python train.py --d_model=768 --n_kv_head=8 --d_mlp=3072 --norm_place="pre" --init_std_qkv=0.0213 --init_std_up=0.0213 --init_std_down=0.00532 --init_mimetic=0.7 --beta1=0.95 --grad_clip=1.0 --schedule="wsd" --train_tokens=553600000
MLP neurons of a small language model. Each row is named by its layer, matrix (up: input weights) and neuron, and shows model dimensions 352-479. Each number is 500 + 25 x the weight over its row's rms, rounded and kept within 0 to 999. Numbers have three digits each.
After each neuron's rows, "fires on" lists the tokens most often at its 100 highest values on Wikipedia text that the model never trained on.

L2.up1270:478481479450468498504481460511479514486547517507457508477507468524478475497520487442471513479513444507520514472488499508481488544549497525474503508423513533577520449536509521515492510480529481437516541490517543489491552525512497463526473522507484509453505468445506508550439477485491511539510471511508523472495512533482473519492499511496544475486523489525470460452530422515476495500479
fires on: "\n", "\n\n", " =\n\n", ");\n", ";\n", ")\n\n"

L2.up1063:500478499518472523505512447499444468527485503502500489459504423549438506476511489514506477488491491493506536480459523503468494493499513447498475501528495529488527484488492552463503504458527518504509486493495500559466487516470516468504512539474461515463477494464563516518519477526475488484520516485494537468534542477509461519488498531508489508530485506495491509486451474506472533525478
fires on: " J", " No", " $", " Mr", "."

L2.up1604:488522522507488503488432449556516480429518536535518483485505506559499443498488490490485467483490512528516496494531550475491532486529488549449481490538516523556568491489514518482497485505462508499475516490500470496488512491543488519515496497465459473529475492456515529469478483484508497516466476505495511494462565514491493498527576485535521494509474522515487441497518502463514470489480
fires on: "5", "4", "."

L2.up2089:472503493497484476505500463535467464494490500477485520480541453495486473494528492515530479531535508496509519500498520517496508519512512492464502483477507503516517445508469512490475519505516515502516469486552497521478518512527493501547507504478476555445483534463512485490536468509483450480501494518499582519511495529485474514498518543511484487502459510450483523516522464440494516479519
fires on: "\n\n", "-", ":", "://", "."

L2.up82:471542515523520486508517522545490485516478483454483485503478484496514440509492465529534484527453533467502502510547501552484487485493475502489522524445493529470546504517461498486494485459489480491539502531495481529492484530510500537527499505459474468506475522522501504498462506499505476544593532544519498491538554500512494471464490520475524493503503500540444497484534517497439523506482
fires on: ",", " ", " |", "st"

L2.up1747:464498498512530520518476507514510490502543463531465511504525503503529462507492486506485525498486481466525525478485519520470524506498484522493497524475426498472521498456502512546529487492457500507487449484509498490488509469497520525514492536497495469476526508487538530489495476492501482534523517472500519459525502478524481476517483461483494534469491533473503492440508503474522472475511
fires on: "1", "z", " of", " to", " ", " focus"

L2.up1315:518558496519508471521496462507485511490487495544484514475523446522504519500533497457489481509505525501521518492489499517476508477518523493484454449470516521501521525485509500495510458493517502521499493491508486487456528505453438508550456499504544515489494524498513504561518498561496471528493487543505483449550483508543452499481499529510504480503449473451537507532484515507506499517530
fires on: "-", " of", "\n\n", " on", " began", "hen"

L2.up383:515495524443517479471516458548476497498503458512519499500512510527484508450490488508511500532515507514472506502569525551558485489497487488492487566495468462507493459489456521503454443478504482496527448504477537498471452486469507478540507479487492537462467514447533528468469481500497465534554511544506541460504524488499508464518512518497525503495510533517494455486484532523511519514552
fires on: " of", " around", " ", " approximately", " about", "."

L2.up1245:489534502550510536473482499479511500444499462467507492452486514502505475469482480538489507524489513473553511486498496540518532490499470502486480530463532542499502502511501491509488461446466525491488501492496468535483472504527518481531477505513506506476518535460486538528480459500521506522484487497493493515505488501491484522508499532532429517492510478619509513495485451503462479495480
fires on: " ", " |", "1", "|", "0"

L2.up2247:492476511517511484532480479491505498464524432484525550525502503484497507483520506458495492463535479503514533480519500467523490571543494531521503494541499482542515477500480502486507485516474480492519503491459524522475534517504512489520511475533461472460472511495524469507603526530478518527508469461509507498544496527459478503515576488483502518487493496475496528467507476491502475492484
fires on: " of", " in", " ", "9", "0"

L2.up1349:474502454521490533497491525481442484536480474495478472535457502469481501477539515468516539511518534509508494539495483503487496513539511476485469503505466511521568541481493500468494505453510526472544517469486536495501443496534459451512518503485460560448453474491547534534532508497506475498509486522534513517468485487491501537489477545504495507487463493517475501504470485521517492485536
fires on: " ", " the", "2", "3", "1", "4"

L2.up2296:453521511514439511495488496507478535513481509448530490495502518493493506518483522528472494536446510506507501496509487535528498518528525466510441519473494525479531497468505495520475507468468548460449486489491552524501512469537486446543505468461477483527506534501509532459492511475492488546510504532478518507442516461505493499504494524565509509464526482543476503502503485489498492525512
fires on: " ", " (", "1", "–"

L2.up456:537478445520516512482504477470488492486482491495516523528482479516490537486522493458482521490497547526505527506550522496498497484518480514483474516514512532544491494533512500510487486495510548515498499525526506540456503526471482511509479513477470466508445496501472511500523498491494435461502486476492476462481506464539508514469531490465520518476482507520485507482486483474470497533486
fires on: "9", "2", "7", "1", "4", "3"

L2.up2423:510496518474496465450480459502469500522539512461464511478484504507486505532494471520515491479524518518543491522533511484492457497500491515521472510509506481486506508505482488491526494516524505450510456527524536479502489499504481482486498486513499488478468488471483485519518485496462523484518477531478500528526523462506458487487495505476519529533474518529513483499488529459519479556524
fires on: "x", " within", "2", "1", "0", "6"

L2.up2088:481555532564512487504481457482480525499490508466457521495505490515499473473503521511477506461497483492519510498514537509502518503506530477497497484472503515520528517504481491533480478480550519432518534510502494481471468487510459508522471533464477491487511512527475494552520455526567491521502493553511490507509494490452479523501486495506493493505484491523483530469522487482544477501538
fires on: "-", " (", "\n\n"

L2.up2659:466536504467515496445514513521510494522510489475460445500491523550492538508547509485535470535461456505495499511521479495509490495481482533488512502521464482457491502512523482536472476537452504536553504500496507519452504486515482513466453510531516457469496484453510517506485482515507509448502488508482517479514506503493485534513486506476491502539464475473497475513490518526446489497493
fires on: " of", " after", " to", " Ash", " by"

L2.up1866:519491512514464505483512508490502495458492480495513521495488529557507524464556497509468508519497493559530519531511494460472475519498514487481449507487542482516503467513531561495505504484513489513466517472479469581525531479509498517493495478503474555466521535451493508549528480522510512489510501474497520498523508466451532506476563527530469491510485525485508525444477501460497472492456
fires on: " ", "3", "4", "5", "9", "7"

L2.up926:514525514540470502495453493536533496503504494492463542496479463482511510440506516461489513485493501530504476471513489519471531515512485571493542509539490518543500503506513515532516473486529478535498463508483480505452525517480540505513518523508455516453527476456509520518521474511496533545509495495486496490537529485502553482458509508478500451479457497459510510468480490479522484491513
fires on: " ", "3", ".", "\n", "1", "0"

L2.up2803:490489508516516486502503457512466506492519476504497439509518507540491542458484495454489504527485517531497529478496490477510538545479494514477472497535510466541543530522522529515510485481488482527498503477485503519474525454501464510542489469501477496489508506480501503513495494496497509480536463513499541449487488503505457522504522512530470501529471480462487492475464518457475494480521
fires on: ":", " ", ")", ".", " Year", " Silver"

L2.up1888:444552476488524511507487499493472504489508542498511474502490556525510518489496479510553475471473492521519532493483453537497499511452527460486491495484486511501523499477474521496484518524461538493515480506534499519487500482478516452540518434506500500510499543457507494466467513502499489500512523530526480552472512506474564491490495490532489498528493449547485519479497441505541493500503
fires on: " (", " ", "–"

L2.up61:484500499504499533509480492494500528489489493488530518479494522488475530496463534492462482505547523512507483539525465523509505519504491563488500503488502454483481457507543517475525478507484473529499485481490520524480501524512511496517517499513493557466504517480494480468575510554460533489538487503492516517501517477518497472539500467470541529519500505484455444503475492480488470457497
fires on: " ", ",", "8", "0", "1", " that"

L2.up1508:510496495484525528537538489489467492508466543485494523488480511502506493512509521525488498513461517494509530471536491517501535514510490483501475486530515470506490486466520525508502517526474503483501440499513501560499514509527505499524557522491511492496442499481505513455482491507535480475524522526524543446504495497475482481524483530496477580526527485508514529480501478532489489545456
fires on: "9", ")", " "

L2.up1037:500486451493501516518517481522516454494476515487475538467494460518464517480490476496507547540504491493480505479492492519471575520543499476474524529536488547567526512484485554516535485492526529504514451512500501498459474524502492540506534484505468502470501504499529518507465474513536514493534526504503502481560514477461470500502472504480495540494469493468483543488472497512485541535487
fires on: " ", " $", " #"

L2.up16:534508487530501536557500523494469504497484538509531506539473502478553523509493520483469506505472453466483498546508485512554502481463532516505509547467504513511510467519489482479473453538484451461460469487488538503469529503481514474506450476473480568474491508491468491512471452515544510505518479496452485477509493484483481528478548527495458483509502499556523476489484509479490503472456
fires on: "\n", ";\n", ";", "%\n", ")\n", ");\n"

L2.up756:521536471472534476507510512552492536498526508491514476470471501555471479506508507473543417521507539500527510570537485529494485537519517514490527528528454520517535510523516476512508514493474498519514495534446496531449517510484493483515476517481489497527489540526533479495496509556496491543495493467485518517545439522506501480465499506497496556522499501519475474506487520447472487427526
fires on: " of", " al", ","

L2.up2952:486527518472461493478491500513543509494474489482496465504510501525506500494498481493467488527513481473536472525508481550486512508508485491503495515501509495511462493532488519477495495483470437496479513527512524537491498514461530491481461539470503508464462496512536523524472495509503464525503500487498515524513505521498497512545560534498497474474457496473530451473485500519495495472478
fires on: "\n", "4", "3"

L2.up658:497481491491515512473482475507511511468484523507502457531502489562501518464521509507502498482491506532493531477504508481498511515493487524496509502484502474505499504522456501486484520468511508497488496505526513467502468541505476490512447497472524538497503450504532477517479484480498520529531493490472514540495499497469493522498516545508532507521486464487545457452479489552496488547504
fires on: " n", "3", "7", "1", "4", " Date"

L2.up1941:522504512478522514485499513508504493469510510514480465507476500500502528524468487478513519576510490485492501489517511478501497489509469511480486460506479487515530539538481521523474523511488495491497516481494491506493458546512513485472469518515536514519454463450511518517510567487525472502501479500478491506496473489492523504527557506496512521491494553523458458532501479475538483543457
fires on: " C"

L2.up788:460537472487483504527518495523415448494507519531471465529461483493517531506514528509517511450454467485494510531510480527510452492501574531475514524489455458535514459507527461471513456532543482486501518460499538531474533509526530494529487463485491502511517507494471510507491489538454489490507482533516502537545473535490459494506490513501494481515527586527470498536487502464487509489471
fires on: "-", " |", ":", " Preceded", " Succeeded"

L2.up2550:509484491490467516494478486534487527513512508518490521508496448537548497466528530507541531527518471518509492503478545455482527551512501530498471468517526496521513550486537496442497487486527513486502486498502458500511508512472488500525486467493500505491538475483499432482493503512509496561460522498504545552495493524497508513492513518515490534479476497508501532459458526535519468503475
fires on: "4", "7", "3", "2", "0"

L2.up1762:432496493539549465494484496519477545509551518452470465503507469451502525478524517501513516466459508515536519520519517493499488497529512551502499559485512509500455481546506532477486512517504501487470507500492493509503559483487506485496522476497522475500508497505506492499496526514469452491536483482522503545457531484496516524510519511512489500510518565537482496477491480486470461497508
fires on: " |", ":"

L2.up73:512530500525530528458484448503477487503511525499498485461471525548496503490512512513543481542471458528528480495540465498532501538532481499466471537500499479487525491476568513499495520494495519556532535514485550530439581459536490492476487453544497511508499507462489481479523501510497497508555471493493503516480487465531501533495531503508486501553498521498514539485476488522497492487527
fires on: " ", "+", "ok", "–", "-J", "-K"

L2.up786:502519480469530520517472511505485505469503510509514483535481489492510523521492495473475473558527456494517517503537478487482505518506518539522517490486490506493533475534461493485478509526485562489460488494514515546465484562502520515515469504500475543499456531473473513485458450521511469560531502511470493488556467496509472506523564483501484504510497500548524439448506534515509503588506
fires on: "0", "1", ".\n", "\n", " of", " "

L2.up431:478511491501523498528483475483467436497489496501510491488465475510481490436487456497534459515536486509496527497512524516477512519536506494494497539510467538491556530499483510505526510518510486490491489519553507493493513539522477484547511461525482480486486532453492521479495445506543512481516501541511483497517536482527523500492486557478500479510470436440520539455491458536476509509524
fires on: "2", ".", "3", " ", " to"

L2.up2253:465570467483449516493468487513479510523483472508431483460529480476486453502461526464490517488479454527491481527496521522513532501528522525505469470437523502532530502493540520484515506485515521468456524500541523490477535494536470486504433507492515494480482482458520521497504480512488529507495494529485517450495518537483452505524467496493510516513524492521504488465518468497492520512436
fires on: " =\n\n", " inter", " ", ";\n", " Ref", " Inter"

L2.up111:515483506526467483445499472513489483477509483476457468478521497506502503483559512519474482487501518494517518502484509521505431489541469501522488476471496520501514474525506466494558467487533507472476521465506462538518493474551525516481483537587494518500496521459513498511495507531490502500493454492495534508524465473530506562481533490485509472496492568476469513471445501455529464509518
fires on: " |", "2", "6", "1", ".", "4"

L2.up214:441475509473459535497529488519557511481493558484500496512493535460475517466476522535509506513501506508520506525500494475494496525517472516444477499480476486497467536482512476498477515475470564447467537514496475514517509471547527467567514504500494529506523526502470500488517505487468479534506484506494481507493475512499493518516560522510503500480499539523521471470508488463510506487495
fires on: " ", "2", "9", " and", "0", "1"

L2.up1481:521536491527484480458499453497496531483461500472489474544470486491441484470526492515501560477457514508531518534528465461556482558488531470460507511534506516452543485537478516508487467511479506489527542514512542479487537502477536460528503524488469529513483527444501508505527489539468460499525504486519513496474508447535493506494479564446529520505519477508467512498501470471510485490460
fires on: " (", " of", " ", "9", " and", " United"

L2.up189:485469527480513504497504487487503437467520446503558515537536485555494536494522497510477489494522508517482483490516482490495480494524457484486498503541544485488514478532480529462523476504519508532479483458511490545555538492487502546449515507541507525494500497445535503516498495471509503476517501472494553477545515485477507519509484520511508476483508524510542484509488537487480463526487
fires on: ")", ".", "6", "8"

L2.up294:474507504528483467520481516515473500510548437502460497496475524508553531468496507492517495498502440474501478493490536492476496505514515527494460517516510503516510481528509479472486521488527529492520481472481521493496509508469539501489466500532483500494519477493487503516575510548498536531479477500484515517544452550513519534528510473538509492459486505463533516516453493469479528486510
fires on: "\n", " |\n", "2", "|---|---|---|---|---|\n", ".", " "

L2.up1225:487472470465449522452485509539485515471486535459546483481494491525496511498521464489505461533501482544509481502500495508480467546504496554469485534511511492495485538512519555517515478447517489587493515540521498524484498459522496528480500489508463502453482530487520510515473505522500481525504465493492536502470578501533504507519505478496544487501471525477467516494466489494511542475469
fires on: " ", "3", "+", " Ten", "in", ":"

L2.up1556:463540479490508454524428484483499475487539524503481527481465462493501497492486514484498475523513462487505500513514514472484513479566501524457517510489502478512525506517499497487491480517485473502478508518531475517476475546525499511495496526504521458443484576510522510494529498534545491502485519536514540524503471510534475490502516546493450480515484486466465503492495464493456497501462
fires on: " company", ":", " Label", " to", " by", "."

L2.up1011:501553492485517538477467514500497485475497528515494515501496536517514524507480495513496467488530478500502501514546500503487508498525484518485508490475460474486535443527505496491476490535479503501479490470472482506457474525497564509511450484508505468474507533441448499479514494506524477476508497516452500493536480538507501518513512492513477471470490537507493481499503518467511466481450
fires on: "\n", " •", ".", " r", "-", "/km"

L2.up3002:478503492498489485507490483502491504527500500526482518470500497539495533491483531502515507483483496495520482470471517492531508497498498521541491507501519488528526446494469518510535517519508511518492506450510515539457510523524489472524485504468467537462486499509546531482513463520498483530457477513495494452535486499496512554480482499504508471500515537476467534487512491454513526449522
fires on: "\n", " on", " off", " for", "|", "-"

L2.up222:477554504518473520493483494510447495513519497498477523499479481503539535541472527459537537520455479533523560489545488489501491508516484540496499542498505529518504485486534485493460491504511513469524532521505542484492485486492477470542497508500501494512491522480539481494452480505497543461493459501484515472504497484502498469456509495560508514480497512524457497473475480499465490457439
fires on: "-", " |", "\n\n", "|", " •", "″E"

L2.up184:448517499509547495508486504526474479472535523474482491517523449547520465494463525456461489503483493493518515513506483488517528493545490544519535518510517477559488488570476507492517497489483530486506524465470513525480466474478530486492475523535521532469493469514481489443540474482489472496529501513517509485513469489511477545503525490480521513499472525454480479489515494475469475496499
fires on: ":", ",", ".", " |", "1", "2"

L2.up1492:409519477509489549512462502497506531508517480474485466536501513509541516495499485538544505438457472498474552476493538519518527459508465537453507524467473499539498477536517490506513503517513499483496515474504539528496508491516535501502525512514497482472482476513534474487530538504504455504509515481525508497522461517506479549484489521520510490452528547480495487517462503512425466502561
fires on: " |", ";", " in", ":"

L2.up1176:447501486524495469420499486533522520493532501522536527498475506503455490451495507535521490526497471476526500511530519515537485517513520478464445500511494496524482495489486502513477472475492460444519513504509500503514483531473454538542489497498467485450509478510507533467446475552513479529480485527451502438513530513444505477514492546528512540494509492519493526453456499487499500511544
fires on: " the", "-G", "G", " ", " of", " with"

L2.up1266:470517500504452489499467466557504512491514504503503516496510474476539481437499504508513470498515546496482533510495482456471500527489483548466508512516522495516548501568546529555512476509500544484487494509516484477491515505504522512506498488502479491495535510476494472523528477537495511485491494486544478507421537472502527511503549531457522449435477477489472514480505495468509477488515
fires on: ".", " US", ".S", " States", "2", "5"

L2.up2114:463493489493481500528472477497526466510497461475525555512461455531519481504516483481493501521511459506508507485507493488482504492532527490464460478524473513502499527493471486487537492468477496474488466530466503489477530532494468517491509467499550479513489499511575521526490474510466521504459521501482495531534498483483506536508491509506518531524470473442457472486459483533495501547514
fires on: " ", "2", "3", " April", " $", "1"

L2.up567:482514495515511481506525534525455478498505520495473537528511480524514473522443524551537484500500498505541496495457509475482522479527477524461510508489469511488475472494504531498506508539518514494499490449478552538454514506527507517473450526525488483521508486499515547481484477511530497462528485506491530448505488481539488442494516468483549511532504501497471472474468537458449484504483
fires on: " |", ".", "ST", " number", "ap"

L2.up237:496495534498519484463467493490460440524508454488474518527506514497512439487492484563516501500496523548532550488446479512516502496493514537483531503459491507469482475548535489514505502498531478422482516488501493521480519497512496504500515559551534552442491496505522504518466499460517566476521496505513544522480554469489479519521477467505472517526496510533509501491530481468482555527495
fires on: " Me", " |", "4", " North", " Ch", " to"

L2.up1389:506512501526492495519496455471478486470538485518473528515430487525467443528483534467509511491504469497554496553508536505474511526477503477515522503507473546488493508541493481505494526489536463453548490540482504502472533509486504470561515483496463492458523510437549479537475532532495474525478525540502487530515490434482518489496473496486487550527470518476474499456455509485466492538471
fires on: "E", " same", " |", " following", ".", "-E"

L2.up1181:477557465472504523514512504495456542558496523486545511472455447529484489481480493522511490477539514531524477481516545520520516520515537527488516484467530506493518492549506523492510473489507461479483514513530532467471513466479496473497467502511479479511535508458521505519478515511489524507499497537502567464530470511443489500508467526508489494467465504461498503452502482461533466496481
fires on: "\n", ";\n", " rec", "-", ");\n", "–"

L2.up1474:472501477493468531485493498510496528480490491483493519515493544517518528470462533482455473483447474498516500511536512495496504559526484532495460504554512519519492489492538478505503463500487459511518490466511481525470473507546497536507548482518490459506532493516521455474548509493460453508535449537456538493476548500479515491485486471496489451531528529481498521522519413471522489485505
fires on: ".", " (", " has", " have", " never", "9"

L2.up664:500471469538532500478484506516484484485443521463545521516498512518494519477435560563507522531494504512516459541501487462524491475515497540473461530523532462509492471532527537522529515500522471482476532500511495486490514474469505516519518482499512528468468535478512500522507523491454488498549527527484487473490460475509500474485535460498509497477491515498515481525514478496492446493499
fires on: " "

L2.up1082:489533454524537522487469486492513511540494480474496507521474499494498537496486499546512498494482498486507488516533508454517526489536486541472545503485486495501522495507491527532526489501503464491497497530510508526474487511526542499531492484529485534499469483511520515482527537522449510501505503550480502479524497513527477481484507489551494534525461500521511511481523505506526431477490
fires on: " ", ".", "8", "–", "9", "y"

L2.up1900:506497535480467540465490487490479487529492500521533454499492455530486501515491461496506535525519542554498530519482554527579484502509501498493468507510521467543517469485497542488507483469511509488475496553442499517519488472483489540511520527511488508503512499493517530490473533503506430517495508515439543496498521530508520486484553473524504542505463477527477514514480496468500472513476
fires on: "0", "9", "8", "1", "2", "3"

L2.up2190:471482497500473517421469475498482468536454445484504527499491484500486488495457496496516517543528520530492488474509487467513515505527488512496457532482497509466513511528536539532497449473489507511450500487464467508511519516467503506508527491488459540474467507517497487439497477473495512497448519474501536497513545532485494534512516468542515521500435516518516515474516537501531552526449
fires on: "3", "4", ":", "w"

L2.up2432:512519530515487529493521492498509472517537511496461499513490488521508564529505524510527504508502515514501489456479526489542517494543496544526492480490477497549502486508495496501495460512513469477514495531440549502492452505544500506475533485502504485482476517485503530483465509500526488459489504487471540465509508502491477492529492496533511564496490570480480488493472476446475500463424
fires on: "|", "-", "3", " •", "7", "/km"

L2.up2760:469521475514500469499528517535518517452518492490483488499538471547512494525506455480525472481464510458505543518502533526516480527481470473500518516497461502507493467483487488528454509470467479495503509546522485535475482515488470509501493522495531462488469477523541481530501464484502525519536497527518512483545497499481484488508535503560468504538505515525519479486504480497489519550528
fires on: ","

L2.up1918:469565472499473520533495464511495502486429550552505496491493466501496494509483497495502481484514445461518480492511494554513526534515510502506429549508533527483555469496492505509497490461484507508469518500507551547495508502493475482549446458512473553468509545478539497496484483530468507528513459515483548473557485488484482502494501485495493486482492516508508442479486488470531536488486
fires on: "\n", ")\n"

L2.up109:460502528504507531490525486471489510482510516484503482528500453491498506503476467508530524479451494544495511523517488469490503530508519528464474534498494497504501458510526522533515498506468518457510513444500499487512517458495499523492519497493466525484485557475519508506535496508484484479485531498540515556516516580458490533511501516500506510523511499497516463525509487487458489487502
fires on: ";", " |", ":", "===="

L2.up2708:467504519495518497480483484503467506514515506517465501555511481564520479453508474502526463507510461500525455509511513482500542507480503458546473493502475507483534483495493440459460498463518479489477488496503493510460516549469541486507476500506487474485510461503546508487471487481526503488441509524460516511492468462508519491499532498510496497498462479475498455475470528541539485486515
fires on: "\n", "\n\n", "3", ")\n\n", ":\n\n", "4"

L2.up2211:519499481470457493441497484583492495512531467476484496495491498483498461524478481487469509518516515513520483488511475487500456494556525489482487509512511537494526532483491483495527481480520493465482480542453508523515520523451508514499499490467531527481451491464531499479479531518492492490507500493472534463499476466490509510504479476489519519535427550490528475532447527454522508529491
fires on: " those", ").", "0", " these", "2", "9"

L2.up2208:492492540518472477496481433469512488490493492476518465465554489530476492505498521499521522498464515541536519557532494498524506505552546514472486507558523521540543473490535495483507480488509495452468497517490505482481542506485506480511500533527457532463487520474517501474557501490492483522478531528522519514494556521512512511486536515468464526455544461498543514491559485495503464486514
fires on: " from", " at", " ", " of", " attended", "5"

L2.up1771:510479467534527533491493442492501510499550466500517501532513508468480514520537494452450524521464520493530501494489463492468510491504503500492436529493477551515538497509480506515503494448509501482506497512511522523499529488521476515506522521528459486471477477523529529532506512461506496530563493503455476504467472533494518499474527528506479551492444506513493504445466467494490513501489
fires on: "1", " death", "3", " the", " des", " his"

L2.up1849:487483481506466517491498463467440491483513496489501525539507459506505508505462468512525504476479519490530486525469535574514448482529515557487523492492469491498551510501494525541497481489512520498533540502495535487477523485522498496510485488490491527461478482492487503510477478506483483529518486557506522506491487507488451501526551447504539494520498495491469461481503444500472510472479
fires on: "\n\n", " Density", ")\n\n", "″W"

L2.up2562:478488499504487526528487504514446447499506515509460471472489467499496488488511527490536482551495467498538508440490491474500472509494491543535467500486487524517541526537493497509552521487500487509458522455534507506476526506560508472524506488535499471492538506482489516481499501522528489534500513489490537463473541536489527516485503509473496486471495521504533471477501463500470524517493
fires on: ")", "\n\n", " was", " =\n\n", ")\n\n"

L2.up1098:532469489498451508515501499511488507524482505515511510546520489482474519501484522470501498503495523463472553536512493490558475509468524491516502499496501476465512495501486511536473540557460527490497521503506569480495472483497448466465486455525484468537429507451521499488483515495501479515542483528529488481470523486468509479506529495542515550472517502517495506504513527508497494542522
fires on: "1", " ", " United"

L2.up1963:476509493494527491480508471508472537521483470491499481481482498499451498492497494518549534532469485513545511507469572515490533503513513520501506522494503560495501498485490477566476497453504482478492503532492478520475494499496456522496537479483463474490503490467547466529485492539455495511530492559509538509532534500493472505522492498508487543484517526490473510510507541495517517514517
fires on: ",", ".", ")", " and", " ", "\n\n"

L2.up2266:483474505514490508462520443480459483540513496533427487504494492491476514473515470492481505546444417473479496484514544485507484491528501486517469502516510499491532526496516494527473512486492511488473480486480473511470521527505448504492501534492494456476464477494502492475473482502537499467488484505492521497490550526497489504495484487524504490528491505487508471512503483508496498520536
fires on: " to", " as", " became", " become", " of", " from"

L2.up1899:503486506466525537508507494476510468488518489534501495537490494520515507457490495473505522502466520498542522549544526478471507544488502530539513510500464480512539528493497516495525491500483467489463484501538501485524544452461537541496516522521474461469474486515529542471487465516492483502541523497492494520527496518474468529479444479489476498513513523507564512434513523516523492522491
fires on: "1", "as", "ay"

L2.up1978:465487536526483499492520459485517468492454485463526499506524499529501490509502504557472523521480497507485543480508513485541477468542475477472515475511490511525500473489504500499501505478501520477501492478495523516495545512462518479504512530491504492459500538509510533496505467467527535486478474527538506527509509504483451510488507527541493517479493493512471541486506494450458468525503
fires on: " |", " was", " ×", ")\n\n", " to"

L2.up899:488543528530448528498462509483511509471542468507516528472512479507523490477505487523502530484548474550533489535532496545452529519492484477491480481504466485506484472531502478490547481505512522490460486458503512487499554464479563487497504485549457535471520517508468490475518544536465476506488474508462511504517470498521503524471487505504529497446446497543511498476484461475511469472490
fires on: " ", "\n", ".", " entire"

L2.up2975:502487491531508502471502520502477463506496462503457476498509505508483488490482504498489474512490470485503489494513483494517501530474529538502459466476486543510487538532471510518509445510509524520483508475499489567470485508528508503493477510526504497462565520503541520514528503499466470524496452497469515471497490497486465571475504507552486465471459501503482541435474496458499488491513
fires on: "1", "0", ".", "-", ":"

L2.up844:471512504428523527450499454535536436511509462474516535509500498506456484483502486515516494552473468486515483475538486533520508513515481517488457542517483502501502486475556500520490448508532498499501480444521470524459459519531467487505529487482489431514501495471510510479505501508498480486514489489490536507519538525489503507525484502449533501507490527459495561525497498470489491518517
fires on: "-", " had", " have", " has"

L2.up39:464496487502491537486515498498513469537511524509510468531542471530515477440498470537502493499538491521528500487528527510539503490489498514471502504498525481503520526499500560500517482496541504511485502497502492490501517514494515466510453482514486554449503522467493537499496526526452480504513518498443556487531480505547475462523537506513506478494454506550452473489477485483503455493446
fires on: ":", "1", "9", "0", " (", "."

L2.up673:485536461533509511465458512505493541499513477473513501484490501525505501500484513501522485521484508483511501523506523544460485529472471495470510510444470514510531501512489478511504505465483480452533524530540469515473469522486499482577532504484482454533514506513506480492512509533477492551521539563496508553529494495495488470507492505533456515532521525485532479469525489432514485503540
fires on: ","

L2.up2864:518536488494512522479497441546506458468508505487506486518507513515462527502491513513454484475503488533532485490523493513475464544490481463508464497463512490494541509543476487504500466523539509506542488520489499489493490504496498503488521497498511468467490482505516449533491514557484499530498493508482514497464498488494483532493490462499508527530500454495484486469429469499502512513460
fires on: " this", " that", " same", " following", "ro", " similar"